Weights of a small transformer language model.
Size: 12 layers, width 576, 14 heads of 64, MLP 1536 SwiGLU, vocabulary 12477.
Architecture: RMSNorm before each block, rotary positions, untied embeddings.
Training: a variant of Adam for these matrices, 8225 steps.
MLP neurons of a small language model. Each row is named by its layer, matrix (gate and up: input weights) and neuron, and shows model dimensions 80-175. Each number is 128 + 24 x the weight over its row's rms, rounded and kept within 0 to 255. A neuron's up and down rows have the sign that makes its largest values positive.
Before each neuron's rows, "fires in" lists the words (lower case) most often at its 100 highest values on Wikipedia text that the model never trained on.

fires in: "the", "of", "a", "for"
L8.gate1257 [137 101 117 183 139 142 165 129 139 147 109 128 140  96 126 150 143 165 144 129 140 114 157 109  90  92 120 150 146 125 141  98 136 143 159 156 182  98 142 106 137 157 128 114 135 165  96 113 128 169  90 120 114 135 133 131  91 148 141  83 114 111 165 144 147 118  94 118 148 131 113 101 121 137 107 112 132 149 115 153 133 102 143 105 113 140 138 162 154 121  92 137  87 151 125 126]
L8.up1257 [ 64 113  95 158 111 186 144 136 121  89 120 116 114 122 157 114  99 161  93 100 115 145 154 117 118  92 109 184 169 152 101 131 145 119 146 167 115 133 152 125 137 118 124 111 137 148 107  91 136 153  98 146  96 169 108 155 115 143 105 117 129 122 146 158 162 121  96 113 132 127 139 130 123 121 141 141 126 121 139  92 109 141 133 105 125 124 110 135 120 134 136 110 115 101 146  97]

fires in: "took", "taken", "lost", "taking"
L3.gate445 [147 107 136 128 115 131 143 122 104 141  61 126 145 133  87  86 124 148 140 133 124 151 139 157 128 123 160  97 141 146 122 124 136 125 107 145 173 120 114 102 106 113 112 164 124 109 126  76  70 176 168  97 131  55 115  67 134 119 133 126  98  83 158 139 133 163 126 127 108 139 119 165 150 134 139 134 136 165 126 105  85 126 109  98  96 122 145 141 140  97 129 141 103 136 145 146]
L3.up445 [108 140 123  86 153 115 138 142  98 131 121 105 154 141 143 130 119 134 124 158 156 121 126 117 118 142 140 134 118  92 103 153 132 120 152 138  93 118 150 140 118 160 149 148 119 140 178 150 120 149 152 127 102 144 123 109 116 100 112  78 123 122 120 149 136  67  98 164 126  85 166 160  73 159 146 139 103 134 140 111 132 106 100 133 108 121 119 120 136 130 112 148 104 132 147 134]

fires in: "these", "his", "the", "that", "her", "this"
L8.gate482 [120 138 137  92 149 122 127 162 143 100 181 115 114 134  97 168 139 171 141 165 144 112 170 112 135  95  96 123 126  99 148 127 101 134 109 108 138 101 109 153 120 151 150  99 131 155 106 125 130 118 115 143 122 102 126 114 114 105 142 144  91 160 127 136 103 130  97 146 115 111  92 134 137 115  89 134 130 136 113 101 111  70 133 149 116  57  92 116 118 143 131 114 150  86 116 169]
L8.up482 [132 153 114 113  90 125 165 164 125 136 132  95 119 117 117 141 141 154 165  94 139 122 148 122 162  85 125 119 141 107  98 113 151 136 101 116 158 168 139 151 107  90 110  88 148 156 156 127 119 104 184 120 139 140 123 121  98 120  98 140 101  86 128 153 122 106 131  95 147 127 161 124 145 140 145 123 131 152 123 103 136 148 144 114 199 146 120 122  98 122 174 117 156 147 136 107]

fires in: "took", "moved", "take", "awarded", "taking"
L3.gate558 [100 139 134  83 147 139 153 119 106  94  86 140  76  67 117 111 104 134 116 115 103 183 152 172 156 154 122 124 122 120 128 159 118 137 162 141  92 124 135  97 117 117 132 158  86 164 113 135  76 194 132 115 150 105 129 127 155 110 157  79  87 156 131 104 155 153  82 169 152 159 160 148 124 146 120 100 155 101 148  77 150 114  85 114 109 138 104 138 176 139 123 134 107 144 139 149]
L3.up558 [100 129 197 118 148 110 117  78 133 113 124 106  85  87 128 105 148 119 142  98 107 118 167 123  90 114 147 128 122 118  90 114 129 120 122 120 111 118 108 154 106 115 189 141  90 116 140 147 118 144 108  98 103  98 174 102 164 117 133 121 113 138 133 149 145  77 170 108 110 136  98 159  94 113 143 163 139 171 126 122 103 163 123  84 128 150 109 151 157 118 112  94 139 127 108 135]

fires in: "one", "four", "two", "men", "three", "six"
L3.gate1076 [122 125 138 102 130  86 121 125  92 116  90 133 107 120 161  89 119 118 141 131 129 127  96 101 144 189 108 139 137 159 136 166 126 112 166 131 143 109  63 102 115 142  87 135 121 117 142 134 118 174 115 116 147 149  82 162  94  80 142 126 118 121 163 128 160 128 146 109 128 171 132  97 137 142 117 156 101 123  81 128 118 105  94 136 131 118 111 103 135  96 138 172  76 138 128 113]
L3.up1076 [124 105 154 109 137 149 145 136 120 139 142 157 108 100  97 137 155 102 155 121 118 122  96 106 119 124 148 120 117 118 147 137 138  94 164  83 159 137 112 122 157 113  93 125 127 150 130 107 118 115 133 182 114 135  92 162 142 116 110 108 120 139 151 131  97  98 121 147 110 153 113  80 122 116 116 147 115 135  99 116 100 154 130 135  91 144 149 167 153 124 134 102 105 143 115 123]

fires in: "on", "to", "after", "from", "can"
L8.gate422 [112 126 132 158 148 123 120 131 137 131 140 180 125 103 108 134 150 136 125 146 188 103 105 113 114  86 150 111  98 163 141 118 155  96 135  99  89 138 159 118 122 109 103 178 147 147 121 117 142 111 110 141  83 146 166 133 133 157  98  98 178 178 127 149 161 132 173  52 149 141  91 165  71 128 144 163 141  82 124 119 111 129 145 118 143  87 141 113 106 129  92 119 136 139 101  95]
L8.up422 [103 115 153 116 125 131 143 109 135 122 113 142 129 123 173  97 134 143 137 158 141 123 116 144 136 135 116 108 111 153 107 113 159 136 158 127 128  85 143 101 110  98 115 184 103  92 118 111 108 122  92 113 167 141 159 142 135 124  91 100 141 147 124 118 147 133 136 103 144  90  99 105 136 113 132 167 159 139 124 163 141 119 156 151 155 130 136 121 122  93  87 140 146 162 129 110]

fires in: "college", "school", "institute", "museum", "palace", "private"
L2.gate1055 [101 138 101  89  98 119 145  97 141 173 162 122 107 134 112 154 117 125 158  92 149 163 124  73  87 113 158 147 119 108 107 129 130  95 118  89 123 145 113 161  69 163 136 170 152 142 158 126 135  62 125 125 143  95 136 108 118 157 150 134 166 157 168 117 159 106 116 141 141 134 111 127 149  93 137 144 155 106 134 110 143 193 118 132 118 150 136 104 126 130 138 155 124  82 132 133]
L2.up1055 [ 91 132 107  87  81 148 146 113 135 159 109 122 128 142 110 157  95 109 123  80 124 151 109  96 143 114 142 121 122  93 115 164 137 125 134  79 123 144 119 140  82 169 133 156 154 146 141 137 140 104 135 133 148 102 133 120 132 149 169 118 159 141 128 103 167 109 117 168 140 123 145 130 117 106 135 131 136 112 112 115 147 177 134 130 139 175 137 103 135 156 134 116 123 108 134  87]

fires in: "children", "women", "father", "mother", "wife", "parents"
L2.gate1049 [116 122 172 116 113 119 161 126 151 116 137 117 177 108 107 100 124 136 115  96  59 109 126 122 116 142 135 117 107 139 136 123 134 117 133 126 102 141  88 177 180 117 105 141 122 148 143 125 121 159 157 163 165 124 111 135 147 158  85 135  90 143 129 124 149 144 121 114 134 147 117 115  81 106 133 135 111 126  84 120 125 126 189  82 105  82 164 139 112 102 114  80 130 175 119 118]
L2.up1049 [147 141 116 119 119 147 139 108 115 131 163 109 142 155  82 120 103 107 138 124  96 111  94 113 101 143 115 145 128 133 136 141 124  98 127 114 114 104 113 148 182 117 101 144 179 132 151 103 150 149 167 144 157 137  83 114 111 155  70 130 127 124 117 128 130 130 130 103 123 132 103  92  98  87 137 140 112 166 134 151  99 107 117 129  98 101 148 121  88 136 148  96  86 145  94 121]

fires in: "the", "of"
L8.gate1024 [115 129 128 138 106 112 135 122 128 108 181 138 124 152 158 115 131 135 134  84 106 105 117 129  98 122 126 105 104 102 173 110 121 120 103  96 145 165 140 124 118  80 121 134 127 131 173 106 142 149 152 134 167 133  99 133 127  97 143 132 150 110 133  95 118 107 152 134 111 144 120 105 110 139 148 162 134 137 110 103 134 165 103 120 173 128 142  94 136  97 146 149 166 143 106  95]
L8.up1024 [114 147  91 112 147 126 173 128 102 134 120 159 119 112 143 138 117 156 165 132 110 143 139 132 149 120 109 119 124 124 129 122 118 130 148  96 119 135 145 135 133 142 114 141 102 114 106 131 147 146 140 159 141 182 142 136 159 119 119  81 112 157 141 151 166 147 132 155 132 128 141 105 148 147 100 138 128 140 134  89 106 137  59  76 115 139 119 137 162  89 143  97 149  90 112 122]

fires in: "town", "city", "townsville", "north"
L2.gate357 [135 161 167 145 135 131 137  92 146 137 133 112  68 155 127 167 113  96 129 108 138 162 113 119 125 172 131 108 120 170 119 121 115 129 138 136 103 155 181 112 118 164 134 128 160 145 122 100 103 123 119 158 124  75  75 125 107  87 142 162 140 118  88 133  94 125 126 146 112 120  85 111 142 109 143 151 151 126 125 136 113  73 146  83 103 148 117 144  96 104 125  95 115 135 119 156]
L2.up357 [115 110 104 119 136 119 167  99 128 139 135 120 177 181 132 137 121 103 123  88 130 110 153 131  85 114 106 164  92 150 123 136 119  96  95  95 116  88 136 123 133  90 142 162 135 140 122  92 148 130 153 118 132 135 123 140 127 146 129 147 134 131 112  98 125 129 124 110 130 116 118 117 153 113 178  92 129 146 100 158  95  92 139 121 149 135 112 173 135 148 189 167 119 138 119 140]

fires in: "in", "the", "of", "to"
L8.gate1227 [133 126 124 157 111 122 104 132  77 123 144 159 146 111 117  98 104 111 158 119 222 146  90 164 135 138 192 163 186 148 138 173 110 143 124 144 125 129 135 158 113 118 118 126 129 117 200 158 151 120 121 134 123 159 104 135 111 128 142 109 152 146 135 132 139 107 149  99 120 102 122 142  99 107 145 154 152 133 164 134 134 101  90 137 131 151 144 101 131 113 128 111 140  96 140 122]
L8.up1227 [156 114 112 122 102  85 153 122  96  99 129 144 113 120 167 140  79 119 124 104 129 151 119 129 130 186 130  83 151 137 127 149 159 114 141 156 109 125 148 153 117 127 128 129 160 114 141 153 123 141 137 143 154 129 132 144 123 107 115  92  80  96 163 177 157 139 166  99 154  70 127 127 138 123  88 124 119 138 168 116 102 146 115 130 151 156 166 152 138  76 120 105 137  96 127  92]

fires in: "father", "daughter", "mother", "married", "wife", "brother"
L4.gate616 [112 120 141 125 132 119 155 103 148  94 157 163 105 119 130 157 143 125 115 120 102 104 155  97 104 117 146 144 138 143  88 128 128 110 117 162 155 121 111 145 152 141 118 132 156 139 166 137 108 112 140  93 140  94 117 110 113 126 128 109 143 148 159 129 153 122 132 129 178 118 145 142  72  57 144 137 119 137 111 136 120 113 205  96 156 163 129 107 139 144 141 160 113 142  92 155]
L4.up616 [106 116 140 105  81 116 141 126 124 147 141 150 144 128 161 130 139 128 149 136  66 115 133 131 138 126 104 132 125 125 126 140 162  90 110 169 117 113 119 100 169 156 112  85 185 132 131 171  89 150 116 110 131 126 108 116 109 123 121 125 111 147 127 146 159 123 163 143 136 134 153 109 121  80 140 115 104 123 115 119 126 109 153 104 120 135 137  78 156 135 157 127 107 114 140 115]

fires in: "in", "of", "the", "from", "von", "on"
L8.gate956 [120 141 130 157 152 134 149 159 128 151 147 134  98 102 176 132 114 152  80 126 131  74 136 153 135  96 145 140 102 134 139  97 138 146 145 128 132 155 127 113 143 164 119 118 145 163  98 121  77 123 173  88 138 128 156 148 143 102 136 142  99 138 140 111 135 101 107  93 121 127  95 133 100 125 107  93 198 109 156 154 110 136 140 117 142 115 127 188 133 103 123 134 131 130  98 140]
L8.up956 [115  60  94 154 146 175 122 132 122 144 132 125 160 124 136 135 165 120 129 160 167 114 141 141 124  98  96 169 131 167 138 123 160 140 152 166 124 127 112 115 163 127 111 100 144 169  98 145 126 102 113 116 130 130 106  99 145 176 105 147 117  74 181 140 128 100  86 149 120 146  91 143 151 129 121 139 159 138 123 155  83 149  98 115 183 129 174 127 154 133 130 153  90  95  77 164]

fires in: "the", "his", "film"
L8.gate366 [ 91 149 199 114 130 141 136 160 116 105 119 124  97 177 150 151 106 145 126 129 104 124 150  84 131 147 110 125 154 133 156 140 130 102  52 132 160 131 104 137 120 124 110 125 151 140 118 154 146  75 129 122 135 137 121 118 120 141 112 134 140 120 161 126  87 132 159  81 120 133 118 133 144 133 133 165 159 148 151  89 136 148 105 134 141  94 106  93  94 154 145 148 166  98 142 172]
L8.up366 [155 139 149 164 142 136 126 147 114 121 123  53 101 121 151 165 154 120 117 141 130 123 139  90 139 113 129 151 123 125 108 107 135 143 120 114 154 158 154 169 103 129 155 146 147  98 120 116 118 110 101 139 166 111 108 194 159 165  98 148 117 123 111 141 114  98 157 113 139 136 164 100 131  99  98 116 170 118 141 126 124 101 130 155 139 135  92 131 134 110 130 117 130 158  85 150]

fires in: "women", "children", "men", "boys", "people"
L3.gate1393 [126 126 128 113 134 149 110 159 114 111 119  82 138 133 102 105 170 115 144  96 103 109 136 122  78 135 144 122 113 107 122 153 162 106 125 138  88  99 100 118 186 112 117  94 114 127 105 126 111 128 195 111 147 136 123 130 123 124  94 119 127 130 115 122 128 106  82 151  96  91  75 135 142 110 118 123 131 166 100 110 128 119 140 113 114 107 154 141 126  91  92 114 160 129 108  96]
L3.up1393 [141 100 114  83 170 144 103 167 131 135 146  80 131 141 127 106 161  97 147 105 110  89 140 111  94 137 160 119 127 120 136 148 162 118 111 125  87 105 120 149 180 106 111 106 150 112 131 137 128 120 137 129 125 127 107 137 112 111  78 141 128 120 121  84 126 112 106 111 130 113 100 114 119  97 160 116 179 168  93 124 134  80 139 111 105  62 132 129 115  99 126 114 135 100 123  80]

fires in: "high", "long", "large", "highest", "highgate"
L3.gate715 [ 87 140 124 102 125  99 178 107 153 151 135 164 112 110 111 157 137  89 130 169 181 138 159  71  91 101 129  90 138 148 112 131 115 147 119 143 125 126 125 116 139 118 164  98 158 127 175 167 108 142 114 156  99 108 163 104 115 113 102 123 169 147 174 108 102 152 159 102  71 106 129  99 162 119 149 106 127 144 138 149 170 126 118 143 107 120 149 116 145 113 112  95 137 112 125 115]
L3.up715 [ 86 157 140 114 124  89 153 122 124 132 112 160 129 118 142 112 146  90 112 147 164 150 148 129 109 111  98  69 144 142  99 145 120 177 148 170 125 102 151 114 169 108 165 109 172 151 183 165 131 159 119 163  91 130 152 100 127 130 108 125 122 130 165 125 101 161 141 131  54 125 165 116 143 136 164 111  84 145 101 156 173 105 115 157  99 134 134  83 110 129  92 100  99  90  98 120]

fires in: "four", "three", "six", "two", "five", "twenty"
L3.gate119 [104 121  96 121 113 109 124  92 126 129  70 130 102 153 137 152 158  81 115 105 150 124  89 131  98 177 131 179 150 171 107 132 122  86 126  89 137 119  78 166 111 163 105 160 127 143 172 112 115 119 114  94 133 114 113 155 138 100 158 121 140 111 160 153 127 119  98 154 148 169 110 146 133 109 138 172 115  98 105 103 129 113 135  98 124 101 142 133 123  93 135 120 141 129 143 132]
L3.up119 [116 122 127 121 106 154 116 112 125 105 124 179 117 133 119 114 138 113 123 161 125 154 127 137 136 166 114 132 159 140 125 162 117 146 162 117 111 116  72 154 106 138 123 116  81 149 157 147 124 127 140  86 152 155 142 146 141  88 148 123 126 156 142 148 109 149 158 132 107 179 104 137 124  97 142 138  80  85 108  72 165 132 124 147  82 129 133 115 138  82 113 145 130 102 163 133]

fires in: "after", "of", "to", "from", "while"
L8.gate1384 [130 173 132 147 123 108 119  94 114 124 106 158 100 111 139 130 177 138 117 100 154 151 118 107 154 147 158 144 128 156 131 128 122 135 151 150 151 112 135 135  94 110 129 126 117 124 191 110  94 124 127  95 104 144 129 169 141 113 100 150 104 124  84 148 165  71 123 128 144 114  89 140 113 111 197 199 159 118 150 165 150 154 155 137 135 158 115  85 117 111  88 153 125 132 127 149]
L8.up1384 [102 133 104 120 133 141 109 143 111  93 143 118  82 176 181  93 147 183 140 131 131 174 162  71 153 116 136 121 133  92 154 123 155 133 118 143 151 141 110 127 127 101 129 142 108 124 160 100 120 139 118 124 119 122 151 165 126 139 130 166 164 147 113 148 132  78 142 123 138 117 185 130 150  88 145 164 189 150 128 172 132 121 118 123 162 151 132 115  97 115 154 145 156 134  91 132]

fires in: "in", "to", "from", "for", "on"
L8.gate26 [131 123 129 160 168 109 144 100  98 169 153 146 103 162 110 129 139 146 148 161 157 117 146 119 111 128 152 154 131 159 126 163 137 158 155 113 101 145 107 147 138 161 161 130 130 121 119 116 160 105 104 121 120 140 118 137 114 163 140 119 127 118 140 125 157 143 106  72 116 153 123 148 104 118 150 186 144 129 111 112 117  69 144 154 136 142 130 114 116 102 123 151 141 159 118  85]
L8.up26 [141 138  87 150  92 114 143 111 112 135  69 115  93 134 135  99 141  94 164 154 108 144  94 128 119 113 169 134  66 163  60 148 168 130 104 134 121 109  95  97 150 128 139  83 129 134 125 169 115  95 126 131 184 118 141  82 155 166 131 107 132 112 136 150 187 105 119 146 147 144  75 120 135 110 136 147 157 129 143 127 122 149 126 146 152 127 133 118 137 134 112 113 121 164 156 101]

fires in: "town", "state", "department", "city"
L4.gate69 [131 164 120  79 135 160 131 108 138 122 133 156 143  79 134 154 138 115 101 122 145 126 138 101 137 155 127 110 127 159 130 112 178 139  74 149 146 170 132  98  78 133 104 114 127 171 149  95 122  91 146  89 111 107 123 150 137 101  87 143 139 122 141 142 146 118 127 131  98 139 123 129 118 115 133 146 132 139 135 136 113  99 178  89 149 105 103 125 132 141  84 186 124 119 117 123]
L4.up69 [125 107  85 127 124 118 171 122 149 132 118 144 113 160 137 116  99 111  89 108 129 154 107 103 107 134 153  99 120 140 159 101 149  95 159 106  80 124 151 125  99  80 156 137 162 155 118 133 125 117 136 111 174 181 123 123 120  99 153 141 112 102 128 105 114 144 100  98 133 146 158 174 153 113 156 120 102 117 103 144 143 118 157 135 134  91 132 134 113 141 145 142 135 125 116 101]

fires in: "high", "higher", "total", "average", "lower", "highest"
L2.gate1322 [105 115 137 150 152 157 142 121 123 132 174 163 155 104 110 128 146  75 128 123 146 114 131 103  97 130 120 117 143 141 113 147  98 117 109 145 122  94 139 148 128 126 179 132 115 127 161 120 107 142 103  94 126 141 145 117 108 143 100 131 128 105 128 148 121 129 161 125  86  79 146  82 131  93 151 127 144 139 133 146 144 175 124  99 105 104 138 117 134 104 144 121 165  94 108 157]
L2.up1322 [108 161 141 151 126 158 162 114 127  86 171 171 143 103 145 152 125 107 110 171 116 143 154 109  87 109 102  84 103 179 147 107 120 165  97 163 108 109 166 146 137 114 175 127 108 102 132 108 150 170 127 125 125 141 120 132 147 158 117 145 122 130 135 112 109 159 154 119  73 128 170 136 124  97 140 105 141 121 146 148 128 159 115 124 137 122 139 134 102 151 106  93 131  96  77 131]

fires in: "to", "be", "can", "being"
L8.gate861 [169 122 140 146 137 125 116 127 140 160 118 131 128 111 128 112 115 141 146 109 116 108 158 142 111 110 153 119 122 128 122  77 120 112 129 138 124 123 112 129 114 134 149 144 121 113 106  90 124 152 131 126 134 138 132 173 129 175 113 141  73 135 206 138 103 151  78 152 113 136 113 138 122 147 133 167 186 139 126 135 117 126 153  96 127 107 160  80 130 110 132 151 112 141 137 137]
L8.up861 [110  93 111 167  77  79 125 126 111 138 154 132 125 132 160 114  77 149 154 106 141 134 143 151 118 102 132 131 111  82 140 110 135  65 144 141 139 118 152 133 133 131 109 117  98 170 136 147 136 121  76 115 110  98 117 146 120 138 151 106 138 128 144 112 110 153 103 101 114 111 124 147 110 148 110 111 176 113 113  85 150 137 143 112 126 166 150 111 127 139 136  98 131  95 133 126]

fires in: "to"
L8.gate1508 [134 109 123 147 114  78 149 150 134 167 149 105 145 139 129 128 151 135 129  88 118 126 159 119 115 114 154 172 143 125 121 129 100 107  89 110 101 148 103 131 121 122 147 143 110 119 114 109 182 119 119 160 114 136 130 139 133 147 130 109 115  79 157 133 117  89 109 102 125 100 110 175 145 181 149 137 128 155 163 161 122 140 157  71 184 153 136 138 191  99 109 142 177 153 132 112]
L8.up1508 [142 136 108 132 125  98 126 118 121 154 142 135 115 138 134 132 130 113  95 100  81 114 115 133  98  88 130 155 142 113  99 148 118 136  82 132 137 111 112 112 127 124 113 119  88 125 112 136 136 131 150 124  96 129 112 124  98 192 126 101 134 125 145 111 110 126 116  94 155  78 128 118 125 123 124 120 184 126 158 141 138 170 141  89 130 128  90 135 145 137 128 118 112  86 107  98]

fires in: "county", "city", "town", "district", "townsville"
L4.gate1515 [138 116 137 139 136 157 132 132 103  98 143  78 120 158  65 120 121  64 145 136 154 168 113 111  81 142 114 105 159 124 157 118 110  85 136 112  96 108 157 122 118 142 143 106 130 125 120 118  91  84  95 112 138 106 107  78 139 100  92 119 130 173 107 101 107 130  93 157 139 135 117 166 176 125  96 114 118 124 172 168 120  93 113  96 134 105 118  99 125 143 132 174 145 156 155 133]
L4.up1515 [162 192 101 113 123 154 142 149 173 135 109 158 127 158 144 134 105 116  79 128 154  81 134 134 151 143 126 113 105 157  93 146 122 129 130 132 118 110 102 119 137 129 129 147 159 137 103 127 133 150 141 118 122 108  96 118 108 119 146 140 133  97  98  98  99 128 143 159 149 138 125 101 121 138 142 144 154 153 111 131 129 147 114 144 105 100 114  86 100 129 150 153 164 125 160  83]

fires in: "and", "later", "then", "as", "also"
L8.gate1534 [143 122  99 112  92  89 182  88 173 137 157  92 117  91 120 161 144 104 118 126 136 118  87 129  99 133 151  81 107 125 159 101 119  78  90 134 143 127  96 103 121 158 141 113 119  84 160 140 120 133 125 159  95 144 128  80 109 113 121 172 139 109 139 116 161 120 141 184 123 119 102 115  80  95 108 119 139 142 115 173 133 139 162 111  93 113 128 141 153 137 160 139 114 106 112 156]
L8.up1534 [107 125  82 123  73 109 146 115  90 147 114 141  95 164 112 126 136 162 116 161 112 117 110 156 127 114 124 141 138 119 142 129 113 105 146 143 176 139 113 162 130 153 104 127 143 122 145 147 126 161  95 149 126 126  97 113 143 146  90 184 138 132 138 131 133 127 155 160 113 127 143 123  93 146  89 137 142 110 104 120 160 123 101 150 106 107 137 154 155 129 146 138  73 132  77 166]

fires in: "in", "from", "of", "to", "between", "his"
L8.gate2 [116 159 120 106 114 140 122 145 137  99  84 127 154 144 126 146 131 130 172 123 107 123 131 123 136 131 158  99 147 123 132 133 148 155 104 165 131 142 128 146 125 140 114 141 117 109 129 139 130 126 113 123 110 174  86 146 138 135 138 168 129 125 129 140 106 117 150 123  91 147 123 123 140  84 107 136 141 163 171 144 134 124 107 128 106 111 108 158 123 146 144 104 123 166 143  90]
L8.up2 [144 135 146 172 101 122 123 156 160 134 137 133 129 100 162 126 127 119  81 127 183 140 121 110 145 114 122  89 138 143 138 137 151 129 124 134 102 106 116 109 148  96 130 121  96  97 157 127 176 118 103  99 176  89 107 176 133 114 144  90 117 155 136 104  82 107 140 151 146 135 116 109 139 147 129 108 103 126 125 139 135 146 165 109 121 153 102 126  78 137  74 126 143 106 144 140]

fires in: "the"
L8.gate745 [130 120 123 146 137 170 170 115  80 132 119 164 137 173 151  82 129 138 120 134 164 161 141 124  73 140 120 114 153 114  95 126  81 131 144  86 165 140  98 152 141 137 132 125 145 142 134  84 151  95 102 115 131 140  68 111 119 100 126 133  95 124 139 123 132 143 140 139 104 125 109  75 139 116  95 105 126 175 151 102 111 147  91 146 100 144 145 145 110 103 174 119 170  97 142 178]
L8.up745 [118 105  90 103 133 181 151 123 110 118 143 142 123 143 130 162 118 133 120 146 138 108 168 142 114 151 142  78 139 154 128 101  37 100 128 120 110 118 128  90 153  92 153 139 129 167 115 126 114 120 149 108 120 108 110 161 205 103 103 161 137  97  94 124 119 162 103 187 106 150 145 103 122 130  81 125 100 151 148 104 105 104 122 118 123 102 159 101 161 109 150 144 144  81 150 118]

fires in: "in", "to", "of", "from", "causing"
L8.gate161 [131 124  85 138  67 151 168 153 133 127 119 173  75 116 154 135 106 138 117 161 160  92 133 118  69 105 141  87 110 111  99 120 143 135 133 155 144 118 114 148 161 115 153 103 171 138 150 114 150 102 172 105 109 137 124 186 129 138 105 161 127  99 133 173 164 104 177 129 112  88 119  94 175  91 102 154 153 141 126 137 146 154 146 139 116 106 152 144 129 118 133 132 173 145 104  65]
L8.up161 [126  88 123 157  70 118 113 139 124 118 131 119 125 134 126 143 146  91 120 108 116 136 133  90 120 138 112 146 118 144 138 116 122 176 142 170 134 162 136 116 144 152 160 137 105 115 131 153  96 128 108 135 132 121 150 123  94 117 138 170 104 139 140 152 109 118  99 156  89  86 114  90 123 162 107 131 142 117 126 125 107 139 102 128  95 113 173 143 179 135  75 107 130 144 101 123]

fires in: "there", "six", "five", "three", "nine", "two"
L2.gate1502 [145 132 118  97 173 184  89 132 137 159 125 172 134 139 106 100 157 142  98 148 159  94  94 144 149 152 149 124 116 164 103 164 137 150 130 143 172 114 101 119 125 104  83 108 131 112 152 111 127 114 114 113  80 158 110 144 136 144 153 173 116 121 114 144 125 117 118 115 107 137 170 151  89 121 161 134 138 127 135 145 115 164 108 136  66 140 120 149  99  92 134 139 153 181 130 126]
L2.up1502 [151 113 110 151 191 157 155 158 151 169 141 176 176 133 113 143 158  93 150 135 141 154 112 136 146 170 178 116 138 123 142 168 127 118 116 109 115 126 129 116 161  96 115 128 164 136 163 125  81 160 127 129 144 134 140 136 145  96 128 102 139 125  82 162 110 129 134  96 101 165 120 125 134 108 118 145 113 117 106 132 146 147 121 138 114 152 150 175 124  63 112 144 113 125 132 120]

fires in: "with", "a", "to", "featuring", "of", "for"
L8.gate632 [ 88 141 145 164 126 128 147 174 143 137 112 111 130 124 105 116 152 136 115 136 137 158 140 125 127 149 133 120 150 129 116 129 163 127 102 162 102 148  91 128 142 102 123 121 111 138 137 128  79 130  92 146 112 137 146 103 113 174 102 156  87 108 101 117  67 112 126 108 134 148 155 155 129 138 156 111 143 141 144 152 108 128 136 134 126 155 174 103  98 145 143 122 156 153 159 135]
L8.up632 [132 119 152 123 141 104 121 141 134 143 103 124 151 135 148 127 121  79  99 131 174 161 140 115 143 120 115 166 141 127 150 127 163 137 131 151 124 174 147 131 147 102 127 133 100 112 141 139 161 117 130 135 118 164  89 109  99 139 119 108 104 113 125 133 111 157 162 164 113 138 128 112 119 111 139  75 146 151 101 107 133 183 139 142 111 115 115 173 135  96 161 118 150 132  97 135]

fires in: "radio", "school", "department", "museum", "league", "route"
L4.gate524 [143 109 115 137 132 172 108  85 105 161 168 145  96 129 107 134 111 105 147 140 154 107 119  75 108 110 128 176 160  95 135 139 154 107 165 148  92 107 119 160  92 146 130 142 111 157 127 160  80 121 103 129 162 140  73 122 140  83  97 114 124 129 220  84 114 127 121 118 134 161 154 114 114 129 130 159  96 144 181 139 136 184 160 128 123 131 145 116 116 142 111  95 115 135 118 111]
L4.up524 [119 148 120 123 131 160 134 111 135 161 160 122 102 122 117 152 106 107 139 126 154  80 124 114 132 128 115 156 171 123 129 122 135 122 162 135 120 107 163 103 124 159 131 109 131 148 134 125 115 128 128  97 166 174  79 128 148  93 137 167 120 132 134 109 168 129 168 133 111 157 163 119  85 147 134 164 106 141 167 141 128 177 159 137 128 176 124 100  98 161 101  96 140 121 112 109]

fires in: "as", "became", "named", "become", "considered", "into"
L8.gate1022 [118 147 124 132 123 139 111 101 165 115 134 127 124 115  76 139 130 100 128 152 116 159 138 114 163 125 132 141  92 138 146 158 139 136 139 142 100 117  87 147 116 124 126 143 139 164 149 159 102 110 127 171 161 108 156 119 107 140 137 153 140 107 184  95 193 137  77  99  80 158  82 111 115 115 114 124  77 107 143 125  57 110 168 131 168 157 176 124 108 134 116 172 145 107 154  98]
L8.up1022 [122 142  97  87 101 124 113 109 157 146 136 154 144 163  85 125  83 135 102 121 138 155 164 123 108 114 110  85 161 129 153 138 175 116 115 140 100 103  85 131 140 119 123 137 127 120 171 147 162 100 137 158 104  94  94 146  83 124 110 110 100 174 173 149 146 110 184 120 113 112 143 146 162 171 163 102  64 108 160 105  96 133 145 106 184 148 128 127 112 124 110 168 125 160 159 141]